From a checkpoint of a small transformer trained on Wikipedia: biases.
MLP neurons of a small language model. Each row is named by its layer, matrix (up: input weights; down: output weights) and neuron, and shows model dimensions 0-191. Each number is 500 + 50 x the weight over its row's rms, rounded and kept within 0 to 999. Numbers have three digits each.
Before each neuron's rows is what it responds to, as a language model described it from the Wikipedia text at the highest values.

Description: Marks inside numbers and words, chiefly the seconds sign in coordinates (34°56′08″N), thousands commas (69,690), ordinal "th", and possessive apostrophes.
L5.up346:448511546590592547509494456486422449432574478449504538452468559452424465490424534562554583440456495538596511587523528479565552442391564431507524497516475535514497495519499493530543549526443495511543529562491444507540502476414497515598470519449407532485542372460529574433502507482521453564541573503483542460458516475469473606473467561451533495451553448488504379443466572447488538461503547490432494584535549549478617432515602417599535528485590484461414499477524578517435460524498444555378521513540502489474524574484486507479439516562490440500465460514478515474540448519378477568
L5.down346:593478463519469474471362574406521446575472479476502543545583489494566515457537535449516477560530489475543510549550581564480544477532503568525501457557439495443381389503430392474498562501554495522540462433455515527513472412492560472417541461519510583400455515557552458501555478532441533558416563439504456535566467500483554515494588537528489488435556562463496466512458473522544491461438432454521449516465549380521575462561442453614551538543532442583499468486458552464451513512481498475502447492512566551503526547384495518505485470566544575470378533530489519551552425611523471465

Description: Mainly the colon-space after infobox field names or certifier abbreviations, such as Label:, BVMI:, MPS:; also word pieces inside proper names (T-yl-er, Am-tr-ak) and closing === of headings.
L5.up539:509556460456466446475377499508576490473507443513467525538484561559506589535432383532528504549453490445521506530441546549431500428426477404498457526498505404516527558508332540489459441510448513392463502501552472552433439564513513594577560568524467476565444471509477522550590501495463438456461584508435516574477441557569443600480425442496473417540491473552492475460533474508517582487506556477519584419457450575466562543569516487564474455500525465511430514536479506686549600475469460490509547512511453471496482492479534470519506465456452508437522445520480543563501426522465523559
L5.down539:534486516440489493546470488501469480463511528474565435493448552530506586403452468534393586515523462490389503539494560597416571495545551507495528483532500467531542515451554465577548456515434540464504500519443451566483317539525490420551568515448405499468516453526385548539487461479478465548485559508477458425488568426576531456489507557457496453544521482581498482552420557494485521514531562370614638521588551445494461430578511521487485518510509488474424576538500445554526536567490416567543445508530574392485499492516482455502442512562443533491503510506497485525535413510469576458

Description: Final subword pieces that complete a word in the middle of a multi-word proper name or title, such as Hear-ing, Proving Gr-ound, Lim-ited.
L8.up147:529460417518517495473471551485515508419479605595398544598465528438441597512546441485482440498398604560531555502504488473522588454450485473414560495442538412486640487426559547466433588452529400539493426482464485571441548485460533453445512501464420502459468475479520486469478566462541439488550505510441575568424511643536475542554470496579558416515490499509468498462494494444453458433496552558532550488496522470448552577510577487511497434580482469533508502569489553491553485489467494512461548540498513484525553501509521492449488583456537505496578518488518464601466549339504514555
L8.down147:497538496567525430502479476445417564589518483460415519492461585517576462492511535539427426490518475442601465492510443521430455529546461529461469493496366452477542528524563580527483422625445486438505464371491493627556518474507465548578541504474524516484546499467602478512425489495516458427527480479516460563489480555462467582524577573506534461509485468505466536575547483510489441400494424438492422541595474450472433609531546587498541540536480545523466438533549477509492466466563453590493447482494432503503527497590494435495454482513575442497603458556482598488556564444510422448

Description: First subword piece of a word split across tokens, often right after "the"; strongest on fle in naval fleet, also ass(embly), soci(al), East.
L17.up537:518555563572574441537518596452509450416468453396521524481422500576508494459467491449454525465503468564530519563436532511474614520540581515564548517484552443490471553443480514500511449511561473455636546510481495559485497540486604517408510533401481453483479440485547470499510558510524484609471469554484521504465495470493501539415432485472486539542473367574513477469552521461555486457512523521441462538476452477526612573541466535513452475480539564516526518556548355482410589592487485514436546456486363489498544518483463524486574473525516484385401489462481520585536500493378543469
L17.down537:523530566527468485461460559508540492522444571518528511463484462600493556518475519485473431419564490391492520552519470441531468474458414521517575498514626503457532575498365384440448469620569487531536486449562457498500452457522480523507595517546527555646516474498564509605448447414522464540535488523514482463510527489552552575507474499597515440486445559406459546485470465461430507512457441546432422437445480454540503515525490462494509441471484519582560484387528575512534498467451484598433512485536519592451493527605513437450440568478591464498458549514490452571530512500439483441

Description: The final word or word piece that completes a multiword proper name or title, often in tables, such as Infantry Division, Lions Club, Singles chart.
L17.up467:525480425501381526501433550480550523473518535558475520543428583519493522532517487525529482485442463463474545459456563509471596472492616482607542542498575540502565632546556484431592496463479489513514411513444507551376455465496489469443503501510498464501405528502430469564505454435538543533501487448475574525450462519545407457572462487513508508581398468560499454553476465486498467466469441476529563442489445510559499585489567564483463565592530509541496471451577543470445476607456454618560507468459496537477576400431525488548504559544532489550520528515413408471437389478508471595
L17.down467:459475542513481507367540499447431521501567512544585586543488563492499603467475467450540475452542404490567469559479504545554520510443563505410492511427547522519499514485529530456496482503448470466443490434545414370627601502477431547531449490494489458530497477528505509497548638503556503479494493449537485443553497445524452520500545581550530568383559487491565550546559516506493507429485438541489463466515483475455483452482478505533441560522444500498416548421501541531414482506477622417520588465493500503570358542592475421565477451385482462486428531549572470462530520483486572481

Description: Sentence-ending punctuation and line breaks in encyclopedic prose, such as ". ", "). ", ".\" " and paragraph breaks, just before a new sentence starts.
L5.up166:490521489546535473609498522608496520488524506487438503513460490512511566499391393400527539525536577603439475494449511519493506494487514417512457529489523543415524423666519482519566607382544518540502492569526471517496472523512488520464550515489502485580519512477562506557588509518525482461378511535551496462480447537524455499481438583466550412451481515519503431478447507487514504436484592450492471566539511488523590417569516434517451511556567484515494497353518528508451595526515528467526483458468438482470515516501538420488529473531354442509337454503501508559470447528499612522
L5.down166:499493507484460590456418503432547446465471510507468513464405534517443499489499491540460443542475414520533560557394637522490490443537502549463542516512513506516601558451468543525487460473542516486526523473557483539556508558500451506520488459501494490504518488474497508421468486525487534527484491447475459510437521427445515494445547454597466483544417471499508466430528509559491519518492474529521476513543458562538509510561520470454498524527467526492509492479484493551523546540447469527465527547513521467434496503902468429422555573485499482564493513490456475586504586451474540462

Description: Opening == of a new level-2 Wikipedia section heading after a blank line, as in ==Demographics==, == Career ==; weakly, scattered mid-word pieces like "ow".
L5.up646:437466530483511447595490501488519503483579499452479560538469474499506529485522509532448440437476458423481495483483573614482414435498484502416501508558561493459485446580521547441587438395564449448543505500507455422492594519492508529510537483563479548393537513504473507518608522521416509547545496497537505452464505521518488550465468526494570480372452473502502479464542470377599545475503552521516469659458439500559528425478522506623543475468525511565512507462581447473428492478442453519528526495494493467417521615452651495428539593504518430493421543424463486537454556591472481505
L5.down646:483473450513491482539574436607506584628523385554458581516508536508508537531449492539617501430492552564450425511484490518409533382487468489536469438522551503441414495479523577477451540547482467425468456531464492500529482503402493537511445452494541463460567523466404451497453560515504578563489487446545409501500435525489554563472499553475517417497543513480530447570539495500504475479494425495460514390590566492485503482423584554445515525542520494543481493502463480422529545452526472429458403676535492458555571573511532467479496407597575502512511530534512505565517523489587432441

Description: Mostly an opening parenthesis or x inside wiki-table row labels (Totals (, 4 x 100); also has/have after a sentence subject.
L8.up321:523475510518542480527468569600382457362489472454599561616488517460476548559524432517408518548482473540433473548460506488519556493471565498492470492424482484507566443501494625489482462441591416444514374496481420539483541511470574513455538396490479454498531477521540545420467485459439470527591516468509527496507462484482543502521478595474435525536473453453465511470499461488564536491560549594417542459524438497615636529549499472475498513580559460439410558546472549554557514514549568538463497547398470455521525556500477516477506492543469405517484551402494473452522524454429556434
L8.down321:560456485552485504462418507518443519493534505521431525530393413480529491382540518405445525401557529499493440507481571568501480536445467507522534511512440508490459488503497473467491503489584496480505483493533421556443446585449466552499516440515535489479606495529476459522523465474519486478572451552599490502541540454466508501528549469483406594563521596499550476421480530534563526431453477458547434558415652542502512489434475553456452482628478475520555520513462472466607475549439449472514511475451531431454382550438507351525570466576468465475570519522558535571629561497457542508

Description: Opening fragments of words in war and defense text, such as def(ense), batt(les), Air For(ce), plus "of" in "Battle of"; weaker on other word-starts like inter(view), conv(inced).
L8.up628:468588500488557417538492498487526528469514516447472367520490583498519572399532432503472589393439505516452452547482554475445511496466541543509551523506545516445508524485516525486547558469474516564452422506586538573507493541470571533445564474566540447585465471550507512542445492453540529545539436522339527415523514486454420528452486543539550478507543411639569434503601514510562429539507454508503476537465480579510518522621494489504519503413537509529572485472505417441511506469479478536501538470530550585490578565434407506522593507527427463414436524427405530571487481477438481442
L8.down628:504495583508437479404445515535515447483539578391497509532422509544574518456548535494453456490512501479491376551468577492491529625504487562514465470454499517484471544508503492511473599606469464479511421426507466443498539487583527506522472642428527412500521555554504415467417469445432485464596518498565599495445429471469428561463544500435510491469482508468624415431532503516498524495394479498442536532547499534534482459567534469531521489469462523526504479484450441546514481442565514524525469526495496571546534504366504545425536482556510443425426553578492659557539564478512541508

Description: Short subword pieces that begin or sit inside a longer word, mostly proper names and places, such as Fort (Belvoir), Ham(let), Gl-ou-cester.
L5.up230:478544484517490379478529528499562463446527510473564430469484478495542478511466535456445418404527547563485603578437609474501553557512569519521472481500560594387587382520439523514472563527479491534519435564471524588447368561430535472499479508414546453500428512414463510486530505498530485519492371522392488573467502529548531471471515497488462473519453501552494480525559550481524529458492572510449547530440512577450468439476451479585492547498508479445562511423636540489491558534528590472474484487458429495564566513485488510542531445446463504473460542519542507521399380521402508590
L5.down230:507470483444485475533526527563500442435547433494505495603544410497523489565572448444468592443443472508588438536482557474569521526491523605580414526557450475468448490542536503506483531458432487539499516456464561504530493474514405387569547452469525528530477519586469422494526518515513485437522451541467383565557501522472512457486555483502520480442513419474621520525464562502416533633498519387493478503556543472506524557572310487451499569534507496529540378402536466473581490555473516487561504445507510511477464408523507528506568480518505579515473492487405532414543541534439521463

Description: Function words and career verbs in biographies, especially sports and politician bios, as in signed with, left for, end of, and Born: in infobox lines.
L5.up14:514598559473504491625431546541464493474483459416504481511429537493374584547498425445485455472540522505546534593535557506480497496338560499513434559438482508465519519477378572456476413508573492571532455480465472427469480433479518493498502436491485424450484504548431524527595433478506456468490524548576475541459464507567515569476524511586488443422568527540492468444544478493495563565534529534504499472496533567544465477535479487542511445680494476536511494527482475468472494481476526590468446534548371506501623500497573450479518530412434515479505566474545371483539494453518545563
L5.down14:571554574531470417562436442490541533507539491447443518444509420427453434564466567515576546411477477549532537488493537448480447496451525458571469450534362511472493526398590577457471510553517446477438441539510430498474528504445473506517582534489452597439442515500589478507494570520507420560527495527484509460477467534452493546606447560501536509496486535578468569487553472471428451492503482576554564466467471508446642546561504547530465509505598517486519499527402544482538452489429479511560402546524412396423469606546531514574472473587523397509505460494498468467596490451534508469

Description: Periods and closing quote marks that end a sentence or title, mostly just before a paragraph break or section heading, e.g. "nominee." "River." "model.""
L8.up758:510535514541680431539443584581430543525530518501441549487490583480480530498394536590505506487481446416431532552547507461519444390435615440451488510452507515446524447483500534543517516450516564442466450529523466566501500508514510489441523480428470542526529546482444515555597515548546574519561503540538579461436556504482471509434452541513504424466408526486467527462474479487494511452536535512457440608521492464558482447625527490468467550564523474536509433408619510549476491596506561558557553442510450396450511575439518588478469512512476443514426522537509483459527385468461574537
L8.down758:516468536517503434479516576509530465466497630531505549462571503478522508485542533526552547435539517537445483487504467530478498511524550503396507471502549504510453422459507459482558496471396507534459475495563474502528482515569483513389486512512494532556539377508467464459558454499527532552485529482460525556539458524631513548385450501499518465547507544432503482447444453482445453461488441445549528564464480454544476508504518424474535507489497504498496459477452496487507455578463510470519436479442586490533554576866433514477503570502502537493439512528578451508508471511437502527

Description: Connective or early words inside multi-word proper names of institutions, places and titles, such as of in School of Nursing, All, San, House, State, and St.
L8.up122:490559412509520517521537545640573540492465523465502512554485612450448491501588465525486482411494521482525460515463493521361531557541478495478474466447509550409650391515460523491528514536476306496500458499461491542545458484532503517427485493464465497587459518534484522477487489476448431479455518506434491542476455529576473509531504460448476391557547392597398532429604559513532442501461528472549542517483550495431504507493550536465525507554485451444479528562530549465609489522484519519468559439513546542491594455484487486524521564433486525494560549413502542642413486520455476526
L8.down122:509533518449567469540438467475485546572524454508444517404459474531478517442468454469506564490562493535495514443439473564505484451533534509403544503463452451482498483441464514480488404562532484566572585466426450508449508548531504548480647392455457530552488474562544458497492596401500513501480468520540554621478507534462445485409543590528424494524516609500477592543458496584448479461615441489471584566528555631527506564519473633470439553538481523511457548521471522565513476490540466500538418564542532469558442393453422469483433473525527527473516439518463453447494538459447511420

Description: Periods that don't end a sentence, such as after track numbers in tables (11., 12.) or abbreviations (v., vs., cf., a.m.), plus table pipes.
L8.up96:384570590541558488583481467493534481469474493393571458493466510554505470485445439549548446508491467479537507558508541543455547497509546484394512621580481515502471482556502582560533536464558496505572487503460449428462524480486480506454582416550514499495529549480477483506505515526545425458429556459515496469500499505506469595445490552435621387498484437506517393443542484505479487548546567562452507450530531575608510502563497493552512456581505571527411638399511502531393465466416578502476533520463499542387542563496429439452453525469481401472504456556486491420502506558412508524
L8.down96:526556432499446581485511430463472470542582517516504354576395436547548487540482510473526461466496520436488514505515515498580489528526465466444392550504476506498476484499459486586523515487580474565559505565476459464406539537492479546554584435558510419532575396512498488509493473494601429499486463555488525469588507529538528480514478412465517541531481475528583460514478493509377556559491463483513496490447546513496496619562526476540491403493511499416486441515506555525504489454559407406483529525470579462439625428465537505433524487534468624525547424441491425531462519562653434514

Description: Middle or final pieces of multi-token proper names, like "of" in University of, "en" in Garden, "s" in Warsaw.
L5.up568:478486452501482445476527607565433511442533508429480427485480528527426485574538395500454551465501500594413560548481525464438579529518536446510398607463533505524615456453477509469473540506457454549450435530492477493518520593401611495447390551527491505462448432615443539498469521479535554444484599521427541509418464574503403520489494495430579504576472416539562510526516478562502405522491508504543675512536485498431561442497502536512496498505547482515509602428524558459487488531465504516385477529532416496505434535511458514534551491487504508497498524531520417573534423531506472481
L5.down568:479509635421576594577519543532575538527539514514381584536416491486498454508495459525536466473513402476479559480522524464523538553383573432493477574518468397419577509448514426478503472610513494493498547463495496498465470486515514463498457577484472468528503496426490442506474507437545457441429542503581567544510535523526502576413549546570393623498527502440494466395505579519542509528448456393496515472461591538524515502388524457602508597512422459417411422483516496400576560458498519506505529507442563490527501575492493509475493481491540519525531500515522468510569477441481441466

Description: Punctuation and unit symbols inside tables, coordinates and infoboxes, such as the ′ in 77°37′35″, the ( in (CHN), and km^{2}.
L17.up223:465527549474549447555442574584623430457528447531517456511499486514444468567519567608442524562546447473469520571500500486426499442580566421459451452429429509449523464564471527351461500474478539424472452491487473516505488520428479476486462475505485534489602570513503573523528455485549486498469570542541523514497509496581449550540506513469439477510464478389511451493415502513587469538528628486527413494398534523570553403574581440567488497518555396544471549451618555567551496512420560508466516475538524469424463584483458459473561419446498454507461545505474515532565459561512538496
L17.down223:481508513527532486535530537552494494546455431527532491538525426518439444510547522481549488458552435542456493475435490408443472522612455479584558462531476515487440452515535496509526447469494456547589410433498583500573448473470521396518459498468557421509457549572487467531506494564505471544492622532636544526506480433509446555407525434596587545483541548576462505415565551549478587439443527502536491481496564471558485488412506458507571613495442482440483549458531450583539578497532503342436423468469476425531541513458434501557542519438462483511576525426496471447551447570488441490

Description: Prepositions and connectors (of, by, with, from, against, |) just before a proper name of an organization, team, publication or place, e.g. Scott Chitwood of ComingSoon.net, signed with Maccabi.
L17.up191:395574540442587529496467476530535565501509531544498460582362526521567584514397428509509423437440469524439577532562520533513539456520491406521433540484551574416576510529436463425527503522449453489510525454514499447349555450490532571507535453494540576600536485483463541565527514431558456486443604504534551603516529555511506505374503482484510415520408439551534473486493501509480437568460554491476524548409500560502570465444573516438497505595475419453480546441484495551389513480518608517507558504449459432467509495495559480450487525526470511482522515491490490516575463481469468433
L17.down191:441512526457545485496528533533536588520471479560482424523459525584405590477540567526590505463446483503472426477516456504486460519466502516464515521546533484463506491440547515462490316518490487401524552486527456458486533459452530502521493570472444575448486432524470519506560475440462364586524500407576576517502540511546528485537499429505502552507489503505451469465630542490412507568417457510493517426578519599515566467583509479472455571511466451398561497535565435542487488493445372559552434507487609437460500553659531451409452490524458486501502497573485491451526518521542517506

Description: Head nouns or their first word piece right after the or a, often followed by of: line, trade, fle(et), lab(el), process.
L5.up57:491501515538590464548544492451513473531459486496476562498455469503480527453475544472524554445508497482484498434459490527599533570475507526538549465569516398487562475579565474531553510485616508574566469557507423470476545531471470519518427527384453405411543469627540514450541531587479546543480437393479476450429491603510467514531475559475517532477521509542517496546554546453597468538559547476470521530541507497540573462570487485510465460533528553471511458470522492469488558468402438512369529310423470509474636534502512439418537533574484462444421494491483467403408496512453497477
L5.down57:637519579523497582426446419461445494545488438498538500496533437449502549479516457419454497524560450372527499427519467481478479513521437461545566501420482579537459608506512577500423519500505474476500487520465511476480426491598503454539486466564557509545463557473483479549472504503532563510450473492492501552456544531604540562547444423518482396489423484484518589515446463483572454529491424531571496404495535495476364544479484485489515575463444482570497527424582531596504526530428522470613488417448490513556423443563481461505431544548613496607555534480426530540508538573447485524

Description: The final token of a row label or first cell in Wikipedia tables, just before the next |, e.g. "Total formal votes", "Allmusic", "RefSeq (protein)"; also short section headings ("Finals", "Awards and highlights").
L17.up17:519451471502545446512476580461525387449546516596542529562386520452505576434489462412474495426483489477479515500460514446497493522458506524516542581478451442518543544477457540558426556410571567530489462561546425516478488504493516601467574407456438425486605485534427530422587465399569532553427585540577502481435526475546327576517502518493463511545438498489463469535539446560466526529526508561448480488480479443519583503505434508589428516643522393513452518526535489511535457487537470576463544569435510456455562566493452478490509563537487525575487497484549493468496504471518562466
L17.down17:532519459512539524581501428472517500565446537495434434506542574461515454445524501482577570513456451449511500479446575505477579399479549476519517528601462571539496416506528449505488527558565514508542493575486542559448511486557583524553409479488541491582527483409531527508526498529534408518494531541448427530497506422363497475535480493451508469498569451519441511511469546529600462453503411511621517490560505483530460512502503457507390548503497491486506575576419457442400548506461595530516403556524489532491446503245443535542509491487455434508529455538541432508483476488462525497

Description: Opening "==" of a Wikipedia section heading after a blank line (e.g. "== Career ==", "==Investigation=="), plus line breaks ending infobox lists and the "/" between coordinates.
L8.up220:411496538532523389573472444515542551506564505586503523583376485479467491443613453487450459391457572473496513485449584469450442536525536520530570535477508592490504529596515521445631448506575483451577393510519367495538479468392503514488561413556515431497534381444473474492535571522558571501482511425518509537417522530511409487411535534549542452497478510544551513496495528562556480484510463530471513559460547470513520467541595491531512412490514541518460516443469413475452485471456458530486494517577556401569566437468490485398518463448506485549513518503483518557490498423439445508
L8.down220:543445489419537427502554528558438498485564405488478587443515571470496502529505530503481478514559498615373554537438530498534503514473403408554484430542515559507445488495458538433521532462476516432482510525494501503468497510439519460449456497507585476468529698475475357477515582527536560501432473471550458489471562514546441585555541467484536534460462499523502489588586452526464475429460507370488526456483537459496531509473545493532560493447540530529512421486430531532582445530487508376578509485526418607489576556531459466588449457511455493508490465504452583433481483549596528493

Description: Word-internal pieces of foreign names and words (Al Jaz-eera, Abd-ulrazaq, qı-z-ı, he-ath-en), plus wiki "==" headers and row-opening "|" in tables.
L17.up469:486526516515608468531496454581546531430522537544507536482427559505568503497531487430535495537432524422571512392507552550392540578483467552547444619554527579430501506491470590369485457453514459530482467530483551559549453554437514546541546495575520502467500531416520470516528547456537433489464499545480543474522508617451492522384523454410478501476536524481484446498527476446541409438420471627467552479475479556547574431507525433525573513533459471522500580460612502448478488506517487505434547495500581480526566524473593409425470460374512477491459483407533534538438425492514521496
L17.down469:412494482508475534451499477518409571436523403503484490537588458476469422494467569460531547546527521499539465575528473450437418479412608433488514432457530641426522475546519470529496535473507593504565488505497558491493525557451512433446527497500537574520488566458385555558500485532428475586517478526579427506509505462470530482507483555438480532489489475487587450466522488486429560541555542555534343535532603546527609511549539472470454418552516433490455518444473581500618441443413550459461503486477510584536502515561455463513496517522380443551517498399526489500596505470543485497

Description: Words in the middle of multiword proper names (faculties, institutes, awards, work titles), e.g. Faculty of Law, Institute for Physics, Story of the.
L17.up338:510537493525533461511430507486554541434521551648464610533427506543475562428521496430487586490428587509466550511510472487437585442500581450513479477575493510433661417456479480475482551495543481438526483467480464460464556465549515529410506525498462512507467472460491520520514534470414482479378562489529584506525501570525533504477513502558496510440454491488517507481449514456560474534476560497474574545509568520489554505571490469483313582618458474516487487455521467449494516459515506570475628467398545459480489533482433487607543518530497501490453623519498515505534412385483483422
L17.down338:568495489504458399433518506524493463456465483595402511497511516521414521449541563540505543543468495472539566513479505518496512421529435510462468483594513417410481469469486521559420516528438439397478478433438437580527487539494437500450548514469493494580435509452532469488515622492508437566417512562501519496506456484550467513539461477498483529443515438547538507506490503470501525593476488464561493399609531534484479492574404571499541549469510540489526480423460538482597460533484430613456533575480620509490515517710454405526495521570551542457456477472416526495617525537525452493

Description: Tokens that end a unit in Wikipedia text: closing == of section headings (Personal life==, See also==), sentence-final periods before a new sentence, and line breaks ending list items or table rows.
L17.up449:408448503528469525534462473511553461451463477589510498442466497531562519510532529562460468555493428457399455481551551463511419521509528486469477394454543575554470381496483460408469531389486459457471454481443431540571480531483484520407487482464448615524534498508524541557580475515527545582495492529479562564423531567570487507532458572473559383544408465468346489492453491439528491589541514522440585573469399514546550467594550495452502449554526538454543486452519557557509533610503544563464444509484511457544464512544472532446505498498443505398387488534570523541429537476487519491
L17.down449:518577469468508475466486522547538489532562484463498530523490476541529457475486491532506555499481488533563484506477437459481558504472472512555528504504466506448516470503530495497535500504531506491499512496502512534507480470493525556491451506502508490473479533528494469502546547476566488493528491543516463525525455500493537537491514525539461556498519529503483471520488541471532485484467518486492532489487478510489526501476492505451467487509473569511460438481469486444536517483530530524448503442455507525507487501000493547521512532508502431533515517538491504541505502541533488464

Description: Table-structure tokens such as pipe separators, DF position codes and numbered-row periods, plus past-tense verbs right after a subject (signed, transferred, recorded).
L17.up554:513475447448423506606529516472481422488459489564435424561474544525533517402437499512555450529540556565498488509557568422521568452498543438543463562507545503530417505599580528483583485513479537521517417529630418542517500510498518518537567434573495553518470465554477462420518395517570445502468503456554446527522468493499391586562470532511452417519501531445485447411519577536472534493567526533538447474480542523543502473527509520515433405515433556592447501390522485524498498479433557492531508501556582509516531502465510440542460614512473469566574497424559599462359471438430528489
L17.down554:536410529546534547506561476629407458491489502526539550529437416426508478569542449496548543467493580497505480621519475452444500483517448508563499508502446550540577444567458484475544571577525415436494565489530525498451530451507491573385451519542475406520483450497488471389496513503474485512507546601446457545471551428464491439414588507446500455510518398470437522529504517617554486572453469426447468479583475446536542541475415549525458544418445546406511534515432451460549517546488566472528516526518532613520543491394542551486477512493399405500559503545520559559549490447488529534

Description: First subword piece of a longer word that needs completion, often consonant plus ar/or: Mar(ie), Kar(en), Har(old), sor(cery), car(pet), War(saw).
L17.up89:470461428493487472561497426465467518557538490438526491454489418530455523600523512525486524526553531447552599543533526567429484513428545474493521565534565543382503524464446512496524527545455550589522461546528545395497461507528509542538383582516502467529416469514436493477616496516542544525392526577479499404422455609638522445528489518570476413467446526514434503479503562541514542472523522487549532546455483608541497414566523466434456573575533455522482511421521501436527524479509531508453492426441524486467527445468494476413470461459434449565435588541551497526450490367433487564
L17.down89:451516504508516574478515476519529466562612495560479565563520476529567545570466586451622507448574466530442517511442436489543387477502533500517496466431441459501502412580580494492443501469526522485537511456463452485461528515523626405622388543517479532523494556438484483539499478432474480489528467537504535431543484429503523499548519424466394554506526462500527536486493471515496536568543491425451389415522490452508524548374619417444460484483543445451457541470572579419493435604525427468457480457505467530516521537448485556567524444492556498464500565587539534508433471529525524607

Description: The word of after a role or relation noun naming who leads or belongs to something, as in founder of, head of, member of.
L8.up87:472494494490500457497475420584504516503538478495522520526513496443483577459477435585470540422474588481379568509511495535391473593504561527497518512546586584417566548484446476532500573457538506436516495534506494544420471571506514615538529436447503429515489390526440585460487463483557520423407598639506481459542582519484552527442411459478562496433467469538546443496617537529488499550540481429489622485519495467521559475492538492451438516585478515499597516564447459521469505589557501551510602459536523464504492495493495492382489489460473525533479571392526568447471503484439496465
L8.down87:584508510509571471485561536507536491509557431546465469504542491551618449482584595517489432542541578526450464531517424432510528550412473526525406459426472433521524563514507463561559540482511508502530453535500508520465546503505501477634493573494466523531459533569553439495408503434489540510508536452546394495525491362477555399569528605472610457509441446519498426412467505468443379465478458496501534478468438495553464456470462488380483485548554515560550462444475537498448557497515525472549458524389528540486424475590517464450533489504563523468639597541457510451495536456476479538

Description: Separators just before a value or new section: colons after infobox or taxonomy field names (Clade:, Billed weight:, Coordinates:), ″ ending coordinate seconds before N/W/E, blank lines before == headings.
L8.up312:475542473553530488568471479440534471481584464502530495500473492416428458467498502428454470546494528511603497575440555509431530564496491524558487483382467417508606440511522522535523542444494451518581460547569487562478486456438498398462515408428504470490490503490460501443527524586445457607533522590504620482545549601451472544486480449388563551477499513459574477509510500510525565592575485481484535536442521487440628427552532360598518472479526429515432533476532544487510488535411523493487520473573418421514445509448464487475499496439507419517442582465503521522524521610513542571
L8.down312:524490505482416544469559486500437445507496528538426524509645531476558467423488604490478473528515365512472542515644543488517473517533459560570465509546559387459506482464366531504503517530424446428466468548519503524568451536450552488490532465488529615489457512438525508460571471480527485497455474534468493578420507430474533555441560516461590497394475488487432515546575500502540523480497525444524535547470616494447520420508531542488480528606536586594492521471427429546478439482425449466569497493561621528479530527386516502524525462551472510504442566516518466489541438515484401431